Part of a small language model's weights.
Size: 24 layers, width 192.
Training: a variant of Adam for these matrices, 166M tokens.
MLP neurons of a small language model. Each row is named by its layer, matrix (gate and up: input weights) and neuron, and shows model dimensions 64-159. Each number is 200 + 20 x the weight over its row's rms, rounded and kept within 0 to 999. A neuron's up and down rows have the sign that makes its largest values positive.
After each neuron's rows, "fires after" lists the tokens most often just before its 100 highest values on Wikipedia text that the model never trained on. A number after a token or word is its count.

L19.gate112,181,177,223,143,189,218,209,202,207,188,175,209,216,219,208,182,212,202,175,192,197,203,238,199,223,189,218,195,203,160,183,188,183,223,248,227,202,166,217,162,222,215,187,221,208,233,200,197,225,207,227,222,196,172,189,195,189,181,233,233,184,195,172,192,197,203,205,190,219,190,185,180,206,192,189,179,199,172,194,201,203,205,233,184,170,185,216,171,217,186,230,215,222,186,195,242
L19.up112,196,194,228,183,231,192,209,207,163,232,192,208,198,192,182,203,178,184,180,183,208,222,202,201,197,177,171,222,198,241,188,213,194,213,174,163,191,182,223,193,216,199,167,200,244,200,145,200,219,212,209,198,248,194,213,179,220,202,217,166,176,196,193,214,176,220,197,226,222,180,244,206,211,176,173,198,244,174,167,186,171,229,188,242,224,195,206,151,223,186,218,211,201,193,181,189
fires after: " |" 30, "=" 12, "|" 8, " Writer" 4

L3.gate259,173,185,202,181,185,220,201,215,209,191,184,195,191,204,180,206,167,182,182,198,212,190,161,233,217,163,219,205,223,213,228,205,258,198,189,219,208,187,216,206,199,157,187,219,235,170,220,186,204,194,229,227,161,193,185,213,220,186,193,194,227,169,209,208,228,216,209,204,204,224,200,203,195,220,208,209,184,206,204,249,177,206,186,155,172,190,199,204,206,184,210,201,204,212,214,207
L3.up259,163,173,201,184,203,198,206,178,180,239,168,194,203,176,221,216,182,189,185,189,226,176,181,189,218,216,216,227,271,212,234,198,199,217,210,209,195,175,232,151,214,171,206,200,175,165,235,208,196,199,208,187,198,206,197,216,172,200,222,200,198,168,192,225,195,210,242,218,214,192,186,185,227,221,201,198,206,165,192,227,170,179,166,186,209,215,191,216,219,178,204,174,222,228,168,206
fires after: " United" 34, "." 11, "S" 11, "C" 5, " St" 5

L19.gate205,193,217,251,217,205,202,144,207,207,233,201,229,161,232,206,206,171,220,176,209,200,201,202,206,205,207,181,183,163,182,179,201,184,185,194,187,244,183,208,187,213,190,203,196,203,202,209,208,187,195,226,226,202,239,218,199,237,197,185,178,208,218,239,186,217,207,220,226,236,170,183,198,200,197,221,167,191,188,216,193,216,184,195,187,176,203,184,174,190,200,169,200,190,226,197,169
L19.up205,213,240,215,230,185,202,198,215,181,207,200,198,211,224,192,203,186,222,215,195,227,184,158,204,205,229,198,171,224,180,219,198,193,216,197,159,224,206,231,155,197,206,201,196,209,176,222,189,213,206,208,254,159,197,219,259,219,177,206,182,216,205,216,193,166,205,219,190,211,188,181,200,183,221,201,210,198,198,208,193,186,195,220,152,226,204,197,236,230,159,195,212,226,222,192,185
fires after: "|" 79, "-" 10

L9.gate238,188,200,183,219,208,228,197,217,208,190,153,219,226,213,212,191,205,172,207,174,180,174,210,165,199,178,176,192,171,170,165,196,172,201,216,170,209,180,210,231,206,220,205,233,205,243,220,175,208,215,235,189,184,212,186,214,242,171,224,199,184,199,207,187,194,198,197,220,208,207,213,205,253,222,230,179,222,202,155,219,232,202,226,191,176,196,196,214,201,184,198,239,186,231,212,203
L9.up238,190,186,233,186,179,198,195,201,186,199,171,206,208,188,204,181,210,175,163,189,228,191,222,213,174,218,208,210,197,170,161,180,196,189,204,222,231,203,231,225,205,190,164,193,194,230,187,192,175,206,219,208,191,189,227,203,244,214,185,193,195,195,213,208,195,177,204,172,193,219,176,168,214,172,181,186,237,202,167,196,199,199,185,185,170,194,181,168,178,223,157,200,176,172,192,208
fires after: " the" 35, " |" 25, "-" 6, " of" 4

L21.gate3,232,220,191,170,240,223,187,194,212,185,179,253,189,197,218,211,205,207,163,183,204,220,202,213,202,218,215,183,196,197,213,248,216,209,206,230,217,196,188,155,239,189,210,205,201,208,209,202,195,206,191,223,192,209,163,184,246,201,190,206,210,234,204,200,213,229,209,209,204,210,228,196,228,197,188,192,212,178,215,170,196,209,186,174,190,195,204,187,236,170,220,185,196,203,216,197
L21.up3,230,204,198,171,211,200,228,186,216,207,219,194,155,210,202,194,183,198,179,185,221,202,209,206,223,217,204,199,203,209,168,231,211,213,192,228,190,195,183,176,191,222,207,210,209,191,174,224,198,163,166,204,176,216,212,216,243,189,210,215,200,199,211,234,195,227,225,198,220,195,230,204,191,251,204,217,157,187,194,201,193,176,246,209,244,158,171,203,172,189,196,213,214,201,216,185
fires after: "\n\n" 45, "=" 26, " =" 22, "\n" 4

L20.gate144,163,194,208,218,224,228,232,203,181,226,198,195,198,208,235,190,204,188,203,215,202,200,217,201,196,193,177,219,188,178,209,181,214,227,181,174,224,183,181,162,239,222,168,162,195,195,200,254,215,208,178,183,226,157,185,209,187,215,159,213,194,220,215,193,220,217,196,206,191,140,173,217,193,200,209,202,205,195,240,198,203,185,189,204,174,191,193,201,219,185,197,191,188,192,192,214
L20.up144,152,224,229,227,179,236,203,226,187,195,191,201,205,190,189,184,169,195,224,241,152,225,192,207,204,222,215,207,231,182,212,172,216,234,173,184,207,157,215,176,213,209,210,186,207,196,207,218,183,240,179,218,212,229,200,194,179,221,173,187,184,210,211,219,180,218,193,203,160,180,199,230,223,186,207,208,181,161,213,180,181,196,172,168,186,186,151,202,217,179,153,232,224,221,168,209
fires after: "," 60, " in" 6

L15.gate138,190,219,216,189,202,225,223,176,206,195,179,212,208,177,216,185,205,205,198,205,185,173,205,225,214,186,221,201,224,191,198,193,203,214,183,209,235,158,197,191,199,165,241,181,190,211,195,204,210,206,201,220,168,209,208,185,235,205,203,181,190,242,165,226,188,180,174,214,180,173,205,230,206,209,175,175,216,212,251,188,232,209,202,238,152,209,233,202,233,204,198,197,215,166,193,219
L15.up138,219,196,198,210,194,205,203,210,186,171,235,236,152,206,166,204,235,244,198,183,233,202,187,211,209,232,216,203,210,201,223,196,189,191,197,225,213,224,215,189,219,200,162,203,232,162,175,174,213,216,215,223,200,228,161,161,215,205,223,203,209,186,164,216,208,227,191,225,243,184,214,208,198,209,189,210,220,208,203,204,217,206,193,214,200,191,222,189,198,188,199,185,182,171,208,200
fires after: "=" 99

L10.gate41,198,179,189,215,182,183,217,214,203,209,182,198,186,213,224,181,204,168,205,189,178,186,195,163,175,185,197,201,177,181,191,182,156,214,209,205,195,186,196,215,202,212,194,177,180,188,210,208,163,183,209,219,216,197,209,228,231,216,247,194,212,157,225,196,206,215,166,194,215,190,193,196,221,218,200,236,217,177,192,219,191,217,191,240,224,226,237,164,188,209,188,204,199,212,225,190
L10.up41,206,166,198,198,186,193,228,226,188,207,186,205,226,203,217,191,201,219,196,208,180,178,242,191,171,185,227,208,223,211,261,166,207,183,220,180,232,177,207,199,181,209,164,212,204,232,211,247,225,164,181,210,206,201,206,209,208,209,217,204,189,186,174,195,212,156,191,179,195,190,179,206,185,227,209,212,186,169,215,198,208,192,241,183,212,183,186,226,207,178,206,257,193,199,209,188
fires after: "|" 77, " |" 23

L19.gate37,175,194,201,189,197,169,189,231,176,188,176,226,203,203,217,187,212,183,189,183,194,216,187,216,182,199,186,191,191,168,210,226,207,217,200,184,183,195,199,197,213,201,187,180,184,198,221,239,208,201,222,199,203,211,214,210,242,198,211,169,216,197,203,205,190,219,204,194,219,191,202,198,161,207,178,221,176,201,221,157,226,210,205,172,193,222,203,175,233,203,219,199,213,206,181,213
L19.up37,197,194,177,186,227,185,209,183,171,193,193,210,236,220,227,206,216,195,197,198,169,188,232,178,164,204,196,181,197,223,192,230,177,192,200,162,194,186,215,193,167,218,181,208,228,232,199,209,209,209,222,204,215,188,197,194,205,182,207,174,220,190,203,165,181,236,197,164,224,184,194,187,220,184,260,182,249,174,199,224,229,209,194,232,214,220,203,156,192,207,221,227,205,203,179,189
fires after: "|" 47, " |" 37, "-" 12

L18.gate213,243,213,217,226,198,214,220,186,234,239,215,227,206,188,197,199,200,206,208,174,191,200,211,166,179,236,185,236,174,215,205,224,171,189,232,188,183,216,204,190,220,218,197,206,192,217,195,218,193,216,201,203,200,182,223,214,186,187,190,218,176,195,187,201,199,198,163,158,241,191,204,171,160,223,184,220,200,192,196,194,233,174,221,221,205,213,204,170,214,200,214,236,223,182,201,226
L18.up213,183,203,207,219,211,202,215,188,199,227,173,206,232,190,198,199,197,208,228,211,200,186,222,233,185,226,219,181,198,221,200,218,171,230,176,171,212,210,230,210,184,240,187,172,253,229,186,215,185,225,198,204,179,174,178,172,248,231,189,213,213,194,217,201,190,233,227,177,199,202,190,160,191,195,187,229,198,211,197,154,226,217,168,186,200,205,184,191,198,166,178,195,217,194,204,186
fires after: " 0" 18, " (" 16, " 2" 13, " 1" 10, " 3" 7, "," 4

L3.gate37,198,222,230,200,220,166,200,209,194,195,198,221,195,196,230,213,184,224,193,221,205,217,193,201,183,215,213,171,199,174,209,200,181,228,203,233,190,193,160,175,193,237,221,237,234,231,228,199,201,232,201,196,216,175,200,184,214,214,187,267,195,189,198,214,196,190,208,205,207,200,182,219,183,169,196,189,199,191,212,169,210,232,211,239,211,197,183,203,210,233,219,201,187,201,204,190
L3.up37,190,228,189,225,216,188,217,215,210,198,259,223,185,213,225,192,218,194,217,212,197,241,213,203,196,172,219,200,226,217,248,180,224,208,214,201,237,229,186,205,162,212,205,199,214,211,197,213,210,217,187,210,231,208,202,199,234,222,178,237,209,235,191,216,182,208,209,187,205,210,188,210,209,199,172,197,219,185,237,176,239,238,196,213,204,209,228,154,169,246,199,224,160,199,184,190
fires after: " the" 15, " a" 14, " of" 11, "|" 9, " was" 5, " in" 4

L19.gate291,201,211,190,192,204,154,200,178,202,222,173,241,238,195,211,216,220,201,196,214,182,207,196,215,210,186,205,183,175,179,158,191,215,229,218,190,228,195,191,199,189,207,189,202,226,194,187,212,195,238,235,177,222,176,176,191,218,207,203,192,197,171,192,189,219,205,209,217,202,187,211,217,204,178,217,172,176,223,206,201,208,208,193,178,176,223,182,179,210,206,189,185,160,196,206,228
L19.up291,191,214,170,181,198,220,219,189,196,211,208,188,234,204,237,232,211,208,191,230,217,166,183,206,209,195,187,171,217,205,195,219,196,211,209,231,222,229,172,165,182,175,190,200,216,216,183,207,187,215,235,174,218,230,197,205,220,212,233,175,203,186,170,198,229,210,200,197,207,207,200,189,197,208,216,175,188,213,198,220,181,208,180,208,209,187,195,180,171,203,195,185,177,215,168,207
fires after: " the" 49, " The" 5

L15.gate178,166,207,233,202,189,174,182,202,187,209,208,222,200,224,194,210,215,209,190,201,209,210,223,195,175,195,225,198,195,181,215,192,196,206,197,158,212,213,206,223,205,183,202,197,207,211,184,207,208,170,195,239,208,215,203,200,217,194,232,194,185,176,213,208,258,250,189,215,202,238,205,179,193,193,174,244,212,203,227,186,225,238,186,206,179,221,203,182,206,201,205,212,230,178,224,204
L15.up178,219,173,213,206,207,194,200,221,205,188,210,180,184,226,189,176,202,198,184,206,179,209,214,193,190,194,203,201,184,203,225,206,225,191,196,206,165,202,159,175,224,192,173,201,208,193,219,225,206,195,206,220,197,241,148,213,214,227,215,204,218,181,179,161,208,214,191,216,208,199,206,219,209,183,194,199,217,218,181,205,199,177,170,196,207,200,190,206,172,195,211,194,195,238,206,197
fires after: " |" 48, "|" 8, " vs" 5, " (" 5, " at" 5, "ing" 4

L19.gate162,177,186,193,181,203,170,197,212,192,193,156,193,194,187,237,165,190,177,207,185,200,220,204,208,168,197,192,177,191,197,223,184,194,186,218,209,191,181,214,210,188,223,203,236,204,207,195,162,205,208,256,189,197,195,200,192,186,207,217,189,164,218,211,200,194,216,171,219,203,205,203,195,181,191,207,203,215,213,166,232,192,178,186,205,212,224,228,173,182,208,231,205,210,268,172,236
L19.up162,177,190,214,196,203,212,183,215,203,193,196,189,207,203,272,214,194,175,192,203,208,258,214,245,212,199,226,211,212,213,208,182,186,216,203,211,185,220,186,197,200,182,212,200,193,224,213,217,199,175,222,206,209,166,153,182,178,163,226,206,205,215,185,201,196,209,233,203,208,171,210,187,204,161,175,222,193,218,219,210,225,208,222,219,171,182,220,200,197,200,210,195,218,233,192,182
fires after: " |" 51, " No" 5

L21.gate7,201,178,244,199,233,178,185,200,192,219,203,200,194,195,178,206,185,182,197,187,187,210,200,220,163,180,191,214,154,207,178,208,221,154,194,182,195,200,208,208,189,219,197,158,202,178,209,200,212,210,193,182,220,202,222,197,225,217,203,204,185,225,217,182,230,207,220,208,197,175,196,236,250,205,188,208,205,214,196,227,235,188,171,192,199,179,181,223,216,178,223,194,188,183,201,222
L21.up7,210,183,203,221,208,207,187,191,177,209,241,183,203,231,199,163,185,229,203,238,246,192,203,178,207,232,222,179,206,210,223,222,177,196,178,207,223,232,206,185,221,217,217,204,164,188,225,194,185,208,236,212,182,213,210,205,207,204,220,181,233,198,167,208,174,215,188,225,212,200,183,193,186,204,200,188,182,184,200,188,193,168,207,205,229,189,221,251,190,181,206,214,232,213,188,213
fires after: "-" 59, "|" 17, " re" 6

L19.gate185,180,211,217,192,191,189,223,228,190,194,151,226,220,174,217,200,202,184,199,215,220,203,211,202,193,208,186,260,219,182,172,184,198,194,204,194,243,186,215,181,190,207,185,188,191,181,182,207,189,195,180,208,160,222,167,187,197,208,200,213,189,203,204,219,235,193,179,227,187,210,193,232,179,147,211,199,204,188,225,174,215,240,210,192,179,171,167,197,223,224,191,202,192,174,213,233
L19.up185,230,247,196,237,202,240,206,223,172,207,196,187,181,191,210,191,195,185,196,201,196,234,182,189,213,217,199,203,200,213,238,207,202,202,205,186,209,199,197,153,176,165,249,205,189,176,196,204,209,199,238,220,181,202,174,167,198,164,142,208,201,199,209,188,209,200,200,220,213,166,189,231,196,211,212,197,194,218,218,199,214,234,187,221,173,195,205,228,182,249,178,209,164,195,211,191
fires after: " of" 19, " the" 14, " in" 13, " to" 6, " St" 4, "," 4

L20.gate146,207,195,191,189,201,163,191,221,222,193,203,182,191,203,207,211,198,205,183,186,180,176,178,192,188,185,227,172,186,156,217,234,168,204,252,167,202,197,231,238,205,236,187,170,180,229,173,186,192,192,203,189,207,231,223,187,206,212,174,166,204,194,193,195,199,226,194,178,197,215,193,203,189,218,190,188,217,199,242,182,192,184,214,219,192,164,186,179,200,187,197,239,222,179,224,177
L20.up146,198,157,198,173,222,207,210,211,187,198,218,228,233,201,192,197,211,195,187,212,182,184,222,208,193,207,227,203,206,189,218,214,258,202,162,168,195,188,213,203,179,185,180,164,207,212,192,194,202,200,177,226,230,188,218,236,199,212,173,188,244,237,222,230,171,256,223,171,213,207,207,249,190,186,198,200,216,163,190,173,211,206,195,199,227,223,191,208,210,197,205,190,155,221,204,218
fires after: " |" 33, "|" 30, " 4" 11, " 3" 10, " 5" 4, " 2" 4

L16.gate205,210,190,207,173,207,179,228,174,202,193,205,193,150,220,169,218,217,182,190,208,188,202,208,204,243,206,248,180,175,168,222,195,211,238,189,192,269,175,225,197,222,179,192,211,206,161,171,206,242,173,191,193,184,160,208,182,176,177,188,185,215,195,207,198,207,199,187,199,210,192,196,194,204,215,158,162,186,198,176,206,196,182,230,167,184,193,185,207,195,163,200,162,204,170,209,182
L16.up205,204,238,171,189,199,232,203,178,182,199,198,215,201,217,205,208,199,172,209,239,240,167,172,178,211,193,183,194,221,182,225,238,168,190,189,196,186,196,196,161,185,220,185,220,174,213,196,160,224,190,217,205,172,218,153,172,241,162,172,207,230,169,177,200,201,220,215,223,220,238,209,188,203,180,192,200,233,206,192,206,199,196,190,204,244,183,219,189,193,176,166,203,211,190,205,200
fires after: "=" 45, "\n\n" 9, "-" 6, " (" 6, " \"" 5

L6.gate102,198,202,215,202,199,226,190,211,224,239,190,188,229,194,210,181,199,183,204,213,214,156,183,221,180,208,224,191,182,167,183,170,160,196,167,197,240,216,211,200,197,240,189,185,254,191,194,218,195,201,190,200,191,189,222,241,224,177,212,216,213,225,225,223,178,184,194,201,238,203,201,220,187,231,252,195,226,169,192,222,197,185,207,208,205,189,184,205,222,208,203,201,240,158,170,244
L6.up102,157,156,167,194,224,201,223,208,175,217,220,206,182,190,216,210,188,196,180,165,219,201,150,190,160,224,211,174,185,199,159,217,182,190,166,214,216,180,191,206,199,171,195,207,186,178,213,216,212,142,212,239,164,176,205,180,185,215,194,213,170,220,202,195,197,171,173,194,209,177,183,172,224,203,181,189,185,204,161,220,186,193,233,184,188,186,154,213,187,188,231,220,165,175,199,230
fires after: "\n\n" 42, "\n" 20, " |" 7, " the" 5, " Down" 4

L20.gate240,187,222,195,161,226,223,214,174,219,201,168,241,218,172,219,208,201,209,177,202,210,203,195,217,227,212,200,221,205,206,156,204,195,223,181,225,216,226,187,198,188,188,224,212,188,168,174,232,190,213,184,220,204,198,161,174,181,230,209,197,189,209,213,171,203,189,205,155,203,205,236,205,215,203,194,164,223,222,179,174,209,212,213,182,186,200,197,188,229,180,201,166,200,217,182,206
L20.up240,193,176,201,167,181,201,217,202,193,189,210,185,222,205,201,231,176,191,195,213,172,191,233,219,194,188,177,173,195,194,167,227,187,190,204,233,186,221,213,182,195,169,203,189,213,220,230,222,193,186,186,209,166,218,222,221,196,201,218,217,165,187,219,182,208,208,174,195,206,175,230,223,169,189,228,200,173,206,214,214,184,161,194,198,211,191,167,198,218,186,197,200,183,189,175,178
fires after: " the" 53, " The" 4

L5.gate111,222,195,241,197,194,208,223,200,176,193,174,218,190,220,210,196,242,199,208,177,239,228,200,182,188,205,197,205,167,190,198,188,168,201,185,212,208,213,174,179,210,216,198,236,155,209,227,219,171,244,219,209,232,200,188,192,233,244,172,196,180,221,227,192,182,189,177,194,197,232,201,192,193,199,191,225,183,208,201,229,192,215,202,190,205,171,202,215,211,215,214,183,222,196,220,173
L5.up111,216,201,251,195,203,176,205,209,175,167,201,209,224,169,226,205,211,228,240,183,206,196,203,178,197,248,213,206,185,228,149,207,168,204,188,194,197,161,195,180,196,235,231,190,211,214,186,190,172,218,198,209,226,207,200,162,182,201,174,209,194,204,202,193,156,171,201,198,213,185,208,181,189,199,215,190,229,218,155,213,201,171,198,172,203,206,199,176,207,181,184,157,206,218,212,237
fires after: " 1" 14, " 6" 12, " 2" 8, " 3" 7, " 7" 5, " 5" 5

L9.gate151,198,201,190,156,190,219,188,171,185,186,226,215,210,175,224,202,213,224,200,206,192,212,166,187,213,177,194,210,211,189,213,182,234,189,184,210,176,193,187,205,198,188,200,212,210,216,221,185,240,222,170,220,205,179,187,202,175,205,186,199,225,196,207,187,194,188,207,207,163,238,226,206,233,185,175,229,179,204,172,201,206,201,209,195,180,175,185,237,180,201,173,220,193,211,247,197
L9.up151,189,221,200,217,218,203,198,182,203,237,203,218,192,190,223,203,191,184,223,222,192,193,211,224,200,185,210,255,253,206,204,203,193,165,200,177,219,195,215,193,167,195,165,200,177,162,193,189,216,227,199,195,215,186,184,191,172,225,203,194,203,198,197,182,187,191,209,218,163,188,193,204,192,208,229,246,227,196,172,179,187,213,191,168,190,202,215,169,190,213,230,229,203,223,188,191
fires after: " United" 38, "S" 12, " U" 12, "|" 4, "C" 4

L18.gate178,214,205,237,207,206,193,211,208,178,189,207,164,213,214,179,180,193,207,222,184,240,195,227,228,177,223,188,204,221,167,208,202,170,198,213,182,210,220,173,175,160,210,208,203,205,193,164,195,217,207,204,207,218,205,223,221,246,224,212,206,188,214,184,209,212,195,212,206,216,185,202,170,200,185,225,244,207,181,180,232,169,235,194,171,199,236,193,200,197,147,216,215,212,199,180,202
L18.up178,177,174,215,225,205,177,202,195,198,209,193,191,197,208,240,198,191,234,166,205,170,212,170,225,198,213,180,229,191,149,199,162,194,176,211,208,211,198,186,193,194,194,213,147,178,206,228,207,173,210,206,208,186,183,201,236,197,228,197,186,167,233,249,191,198,215,243,206,158,173,206,176,180,196,196,226,206,179,192,207,199,217,219,204,165,193,201,227,174,195,196,225,205,183,162,190
fires after: "|" 53, "-" 37, "in" 4

L19.gate214,166,228,190,199,178,185,211,218,206,198,194,184,196,203,190,175,206,207,178,208,193,242,210,218,198,195,195,210,184,215,184,191,210,210,217,199,190,207,240,223,217,198,221,226,198,185,226,205,245,205,169,203,199,215,177,208,218,207,197,198,207,192,184,207,222,185,194,197,222,168,203,189,219,148,169,210,130,203,216,195,222,221,157,207,196,226,219,233,209,264,229,224,225,212,202,201
L19.up214,193,179,199,187,166,192,198,221,168,177,189,211,214,229,178,173,210,194,187,221,201,186,194,158,229,159,206,217,197,212,226,233,225,210,202,179,213,174,220,229,203,210,218,218,194,209,230,215,172,244,193,193,201,225,228,215,192,188,206,199,159,228,170,156,170,188,231,202,227,204,206,167,207,210,209,199,201,153,219,195,192,184,189,213,215,246,168,190,205,221,225,212,212,210,222,181
fires after: " |" 33, "-" 10, " No" 5, "=" 5, " G" 5, " Writer" 4

L3.gate214,165,183,210,193,194,209,189,201,191,167,165,216,214,212,219,209,212,212,195,164,205,195,228,178,193,232,176,211,224,196,172,197,149,225,183,178,153,226,213,211,211,212,226,219,184,210,190,200,233,225,208,183,165,215,190,170,220,213,223,192,186,192,206,214,187,186,228,185,201,209,194,209,229,219,217,179,210,197,182,192,169,193,238,209,206,197,192,159,186,207,206,174,214,189,196,230
L3.up214,209,183,219,180,191,214,180,200,210,190,185,183,224,189,208,216,273,198,201,200,242,199,218,205,210,212,192,180,210,176,172,222,205,183,206,193,211,171,196,177,208,194,205,221,205,179,193,199,220,206,213,177,180,208,212,171,226,199,173,184,206,215,249,191,202,191,224,192,198,187,229,165,220,213,178,195,192,175,179,168,226,200,199,201,220,212,168,148,180,214,222,193,214,208,233,187
fires after: " the" 33, " an" 9, "," 5, " |" 5, " was" 5, " a" 4

L19.gate370,170,179,176,194,225,212,196,224,222,197,167,210,212,206,217,148,188,210,231,171,224,209,184,177,187,205,183,180,192,199,209,218,184,161,218,167,188,198,222,197,220,232,196,179,200,228,213,193,191,212,197,175,208,225,207,198,222,212,211,190,185,222,209,159,173,239,203,207,212,186,225,179,232,222,217,190,228,173,197,208,224,185,194,223,185,207,196,194,198,228,195,235,226,215,173,223
L19.up370,219,219,175,190,210,261,220,182,221,230,217,204,199,156,163,217,205,216,219,181,190,181,194,207,201,171,195,197,196,246,196,232,185,207,208,193,168,198,226,199,171,197,192,200,212,199,199,205,217,183,196,214,202,249,189,216,214,190,191,217,219,205,192,206,211,201,232,220,222,223,227,216,172,170,218,206,220,163,173,213,203,207,224,203,194,200,239,207,192,225,189,224,191,174,244,170
fires after: " |" 40, "-" 12, " No" 6, "s" 5

L19.gate5,206,200,207,210,173,180,207,244,196,174,223,231,211,208,225,184,219,206,202,207,194,172,161,197,197,190,191,187,191,161,211,201,232,209,192,180,253,224,201,192,196,212,218,181,221,192,217,185,214,202,214,204,237,202,202,243,214,197,203,183,189,209,199,194,206,218,209,172,199,225,183,227,204,220,214,190,190,220,193,216,186,190,218,154,199,183,194,226,181,204,179,214,188,230,194,157
L19.up5,207,204,217,214,198,177,228,214,199,182,222,242,201,228,220,180,222,211,184,226,186,184,192,209,198,195,168,216,205,193,224,210,234,227,180,203,236,224,196,186,220,201,182,182,197,172,241,211,158,194,215,201,173,170,207,196,205,197,223,233,195,236,214,210,170,227,210,167,213,210,173,211,211,214,202,205,214,212,212,190,224,195,229,176,188,182,197,243,210,203,205,215,206,189,213,162
fires after: " |" 28, "|" 19, "-" 6, " 0" 4

L21.gate179,184,221,194,213,213,188,195,193,189,185,186,216,215,231,237,187,167,203,232,217,192,188,208,186,176,174,188,179,201,194,214,218,219,215,153,161,167,191,192,191,200,236,181,199,197,226,175,212,218,240,172,225,179,215,250,201,165,223,195,190,212,220,206,217,213,214,176,189,191,182,241,202,213,187,171,209,211,167,218,203,163,199,177,216,194,212,224,225,212,184,218,151,190,200,216,193
L21.up179,178,192,192,232,191,207,200,225,199,209,210,206,185,192,206,151,173,208,217,203,197,211,216,184,192,237,212,203,223,196,225,210,224,135,183,205,178,203,172,215,196,212,157,192,187,179,233,213,201,205,199,177,199,208,211,204,216,208,223,169,199,209,225,189,182,216,228,250,229,157,228,213,218,167,188,205,215,167,198,206,217,180,209,242,183,187,196,210,190,229,230,191,226,191,182,204
fires after: " |" 66, " was" 10, "|" 4

L16.gate193,235,177,195,193,207,226,234,209,169,219,179,187,201,212,213,184,231,191,226,223,182,201,193,222,194,227,188,206,185,177,234,195,194,214,193,231,195,222,224,192,197,205,196,212,193,192,195,211,189,204,221,186,176,187,178,199,212,201,210,182,216,216,209,228,208,195,179,195,187,198,160,167,177,169,176,205,211,184,223,219,195,183,167,212,169,206,198,215,221,165,205,208,188,187,214,227
L16.up193,202,206,208,201,157,223,175,213,183,181,185,222,204,211,224,187,233,200,192,204,195,199,168,172,197,227,222,203,186,229,212,176,215,185,163,218,208,220,237,187,182,195,185,217,188,171,200,186,206,189,208,205,212,236,187,237,176,206,220,211,182,207,203,200,213,169,184,185,189,201,193,209,227,182,172,189,234,190,189,201,212,231,202,213,196,200,185,224,236,164,173,202,168,220,207,210
fires after: " (" 14, "\n\n" 14, "-" 12, " \"" 10, "=" 9, "." 8

L3.gate48,197,169,252,187,197,182,230,220,228,198,234,182,169,200,225,199,201,203,190,246,196,168,188,200,193,180,202,194,167,187,211,201,199,164,235,197,191,183,230,180,184,208,180,170,164,212,193,228,212,207,195,172,215,213,182,195,219,219,217,194,203,209,170,226,196,168,213,209,173,222,214,196,182,198,216,204,197,238,191,220,206,194,168,225,218,160,216,233,214,165,229,189,215,213,202,203
L3.up48,211,207,207,247,217,217,208,205,216,194,219,196,233,218,204,212,169,220,223,195,212,197,233,230,213,253,218,239,205,192,180,183,219,202,170,184,248,203,221,202,219,180,232,177,178,176,211,190,200,223,229,187,229,206,219,199,208,223,215,170,223,197,195,189,199,193,194,190,228,229,202,180,214,190,209,208,196,201,204,221,218,200,190,197,179,225,199,211,194,234,185,220,163,208,175,174
fires after: "\n" 61, "r" 8, " re" 4

L5.gate118,148,211,222,228,204,165,202,213,221,219,208,208,220,182,206,201,207,176,221,203,197,198,206,183,176,203,196,191,171,179,235,190,211,214,198,183,226,194,212,191,164,212,181,208,217,204,237,192,201,197,165,201,186,234,222,203,184,184,235,198,179,233,190,226,178,182,186,197,214,167,180,177,179,209,221,186,217,234,208,169,236,219,204,205,195,217,226,170,206,199,187,215,168,218,202,214
L5.up118,196,174,207,207,195,169,223,209,199,252,188,212,223,209,198,194,211,209,186,181,204,206,201,178,163,176,190,199,176,219,258,214,214,190,193,217,205,206,213,202,219,207,195,209,189,238,214,227,176,182,177,207,186,161,223,219,189,190,182,192,192,172,228,187,214,223,180,189,199,224,181,219,213,229,236,211,193,184,245,186,184,173,204,214,192,178,215,201,206,228,221,213,167,205,220,202
fires after: "|" 66, " |" 34

L13.gate88,177,163,181,229,211,210,208,185,191,200,213,215,216,205,180,201,191,172,204,208,191,205,233,216,187,186,216,181,209,220,198,190,194,165,230,197,175,193,162,187,201,206,176,206,187,174,205,172,213,173,220,210,216,212,192,190,168,215,179,213,181,226,177,204,178,210,239,178,202,189,223,192,200,176,203,204,210,202,161,184,188,167,205,183,156,224,185,218,184,213,185,222,192,214,205,191
L13.up88,167,195,226,210,188,206,216,183,197,194,166,211,213,203,223,176,216,177,199,221,231,202,225,224,190,211,169,195,205,191,206,198,208,192,179,189,200,229,187,186,199,199,206,200,233,200,192,195,220,209,176,205,212,184,184,193,168,179,193,209,175,198,186,209,220,231,178,172,217,203,233,185,208,176,208,220,184,189,200,183,197,188,225,183,170,190,182,225,239,172,180,195,185,237,219,221
fires after: " |" 45, "|" 8, " /" 5, " SR" 4